From a checkpoint of a small transformer trained on Wikipedia.
Architecture: LayerNorm before each block, learned positions, biases, tied embeddings.
MLP neurons of a small language model. Each row is named by its layer, matrix (up: input weights) and neuron, and shows model dimensions 160-223. Each number is 50 + 12 x the weight over its row's rms, rounded and kept within 0 to 99.
After each neuron's rows, "fires on" lists the tokens most often at its 100 highest values on Wikipedia text that the model never trained on.

L3.up999:34 81 63 40 60 69 33 52 38 55 56 43 46 59 47 38 49 58 42 46 39 12 68 39 64 86 64 66 59 39 56 70 51 39 54 47 29 44 45 50 57 59 58 37 47 56 43 51 49 49 55 52 37 49 72 45 60 53 69 37 45 55 52 64
fires on: " of", ".", " called"

L3.up2387:60 27 40 51 47 61 40 57 58 69 69 65 50 35 62 49 53 53 45 40 50 58 54 63 54 44 25 48 43 57 33 51 41 33 51 54 46 60 48 75 49 51 49 39 61 55 60 36 49 50 37 59 68 26 38 58 37 63 55 42 60 53 24 52
fires on: ",", " that", " \""

L3.up1165:26 58 75 34 59 56 58 68 51 39 49 41 80 41 47 62 37 64 36 29 43 54 57 56 54 50 49 51 69 53 48 30 42 41 23 51 55 36 49 29 22 48 59 62 44 31 48 55 54 42 46 35 62 65 49 56 33 66 38 61 52 36 48 50
fires on: " and", " or", " ", "%"

L3.up535:62 65 49 31 58 45 56 57 31 52 63 46 19 36 63 70 39 50 44 50 12 40 48 30 52 59 56 66 39 36 30 33 55 44 35 33 37 59 52 42 45 68 60 45 61 54 83 57 59 60 40 70 51 52 63 60 48 51 58 67 44 65 44 37
fires on: " and", " to", " /", " among", " under", " well"

L3.up1684:35 43 67 44 45 54 42 55 57 38 68 47 45 29 38 47 50 51 51 46 53 63 46 53 62 43 52 62 63 46 54 51 53 38 46 44 56 35 54 53 39 46 22 66 71 45 25 56 37 63 43 53 47 76 41 31 37 64 58 42 42 47 61 29
fires on: " is", " a", " was", "'s", " been", " being"

L3.up1294:55 32 38 58 45 56 31 48 61 79 49 41 39 49 39 37 53 58 51 43 40 51 41 53 49 54 55 40 54 65 58 75 48 29 70 62 73 50 63 52 48 57 51 61 69 38 40 32 81 72 58 57 59 54 22 37 53 47 50 64 56 47 41 49
fires on: " that", "\"", " University", "or"

L3.up299:71 47 60 61 57 43 55 39 48 49 41 61 49 63 52 49 56 57 54 60 35 56 48 37 70 45 35 67 67 54 49 49 31 62 51 62 50 55 34 63 62 48 41 52 33 58 48 51 41 33 41 60 44 53 31 39 56 64 44 57 68 41 62 59
fires on: " part", " one", " B", " a", "le", " \""

L3.up1809:65 44 58 94 66 33 51 46 49 71 47 46 30 60 55 51 47 27 42 43 55 59 54 48 53 42 67 32 49 48 51 55 23 25 61 53 77 40 42 53 38 57 56 55 51 48 38 70 60 51 41 60 67 48 55 38 56 51 57 66 36 51 52 56
fires on: " F", "F", " silver"

L3.up1017:42 53 47 47 52 34 30 48 48 29 63 34 57 41 53 50 47 34 44 52 49 49 46 34 55 35 56 41 24 42 47 47 49 50 30 43 55 47 50 40 34 50 69 55 61 49 35 48 43 67 32 46 49 46 30 62 64 62 28 42 47 55 55 63
fires on: "-", "–", "/", "’"

L3.up2291:53 65 57 56 51 29 48 52 63 56 36 63 64 51 44 67 55 56 66 39 34 39 39 59 43 68 43 65 31 72 57 37 50 62 38 49 48 42 33 65 40 48 46 33 42 65 62 40 45 42 44 39 56 54 66 49 36 59 30 44 26 31 33 53
fires on: " and", " one", " it", " most", " No"

L3.up2654:68 47 58 41 61 49 71 51 55 32 35 55 50 61 40 57 58 54 34 65 42 61 66 29 56 38 63 55 52 54 37 63 39 36 51 48 66 65 58 60 59 53 36 47 37 65 28 53 71 58 54 41 44 43 64 64 58 28 63 59 59 55 37 89
fires on: " |", "th", "st", "″", "nd"

L3.up1877:46 59 51 70 59 56 59 33 58 56 49 35 51 45 57 47 46 66 35 80 36 33 56 26 51 41 56 59 49 48 70 45 59 24 54 55 64 47 58 44 38 64 48 32 51 44 47 40 46 45 26 62 40 43 52 54 48 50 58 50 65 54 44 56
fires on: " -", "-"

L3.up2608:43 61 39 51 63 61 31 58 61 47 48 55 32 62 70 43 59 57 67 37 49 38 65 57 34 45 36 59 51 46 47 52 51 36 51 50 45 33 53 52 49 53 50 40 44 60 28 47 59 47 36 47 66 54 63 51 47 62 44 60 41 54 38 61
fires on: ".", "'", "é", " km", ")"

L3.up1412:35 51 44 59 28 49 53 40 43 54 37 30 48 41 62 30 47 56 53 53 43 25 55 44 36 40 18 60 45 39 74 32 32 40 55 45 49 43 53 69 57 53 59 50 44 59 50 53 74 49 37 56 49 63 51 81 53 44 75 79 43 52 65 55
fires on: " of", " from", "\n", " in", " among", " on"

L3.up1902:35 64 42 48 45 46 34 53 67 35 27 32 60 62 55 52 58 29 39 50 53 63 30 52 48 55 54 36 39 56 69 36 69 22 40 47 61 20 48 58 39 74 51 44 43 34 43 52 40 52 52 39 41 30 42 65 53 55 23 57 62 64 37 54
fires on: " and", " of", " history"

L3.up1036:37 46 27 41 48 45 41 47 68 52 47 55 65 55 60 49 56 60 50 55 65 32 52 50 44 59 46 44 48 45 35 68 34 62 59 48 47 38 24 49 39 68 62 75 54 62 65 54 55 54 60 40 63 65 40 40 39 88 64 47 54 55 47 75
fires on: " of", ":", "',", " charge"

L3.up922:53 82 44 58 71 63 43 38 51 56 48 41 37 69 53 52 41 68 63 58 55 65 49 54 40 33 76 50 47 63 61 50 43 49 67 47 23 60 47 50 47 56 19 51 62 59 56 47 47 44 80 51 56 60 72 36 35 36 43 46 43 55 76 62
fires on: " her", " it", "F", " in", " from", " g"

L3.up1295:52 56 67 44 60 32 42 41 74 67 29 45 42 40 63 52 54 47 44 60 23 47 46 37 62 70 24 41 56 63 60 47 63 41 40 42 31 53 69 56 49 55 47 29 39 40 33 49 57 30 62 44 60 32 62 53 60 50 48 37 62 47 48 56
fires on: " of", " which", " to", " and", " by"

L3.up876:66 36 51 43 78 36 42 32 39 55 61 24 57 71 43 45 54 45 57 66 53 59 55 49 43 29 44 65 48 74 66 46 36 55 52 38 60 50 52 55 44 39 45 51 47 57 47 54 34 53 45 44 68 43 41 45 51 50 39 69 41 44 67 48
fires on: " where", " L", " F", "L", " when"

L3.up2090:42 31 35 50 32 33 45 54 46 46 27 55 54 64 58 56 57 50 53 75 33 37 25 50 47 57 35 39 49 50 57 37 47 30 44 40 64 47 39 45 50 56 44 54 51 49 52 49 42 38 63 59 59 68 47 47 47 62 54 54 32 62 46 44
fires on: " to", " was", "'s", " on", " been", " ("

L3.up2089:66 47 48 46 59 58 52 52 55 44 50 32 51 61 64 29 17 49 52 45 59 60 68 46 41 48 57 77 43 54 45 34 47 56 44 48 20 51 34 39 44 35 42 50 49 59 57 45 57 65 51 29 58 43 61 43 39 25 47 64 46 30 44 44
fires on: "-", " to", " (", " in", " ft"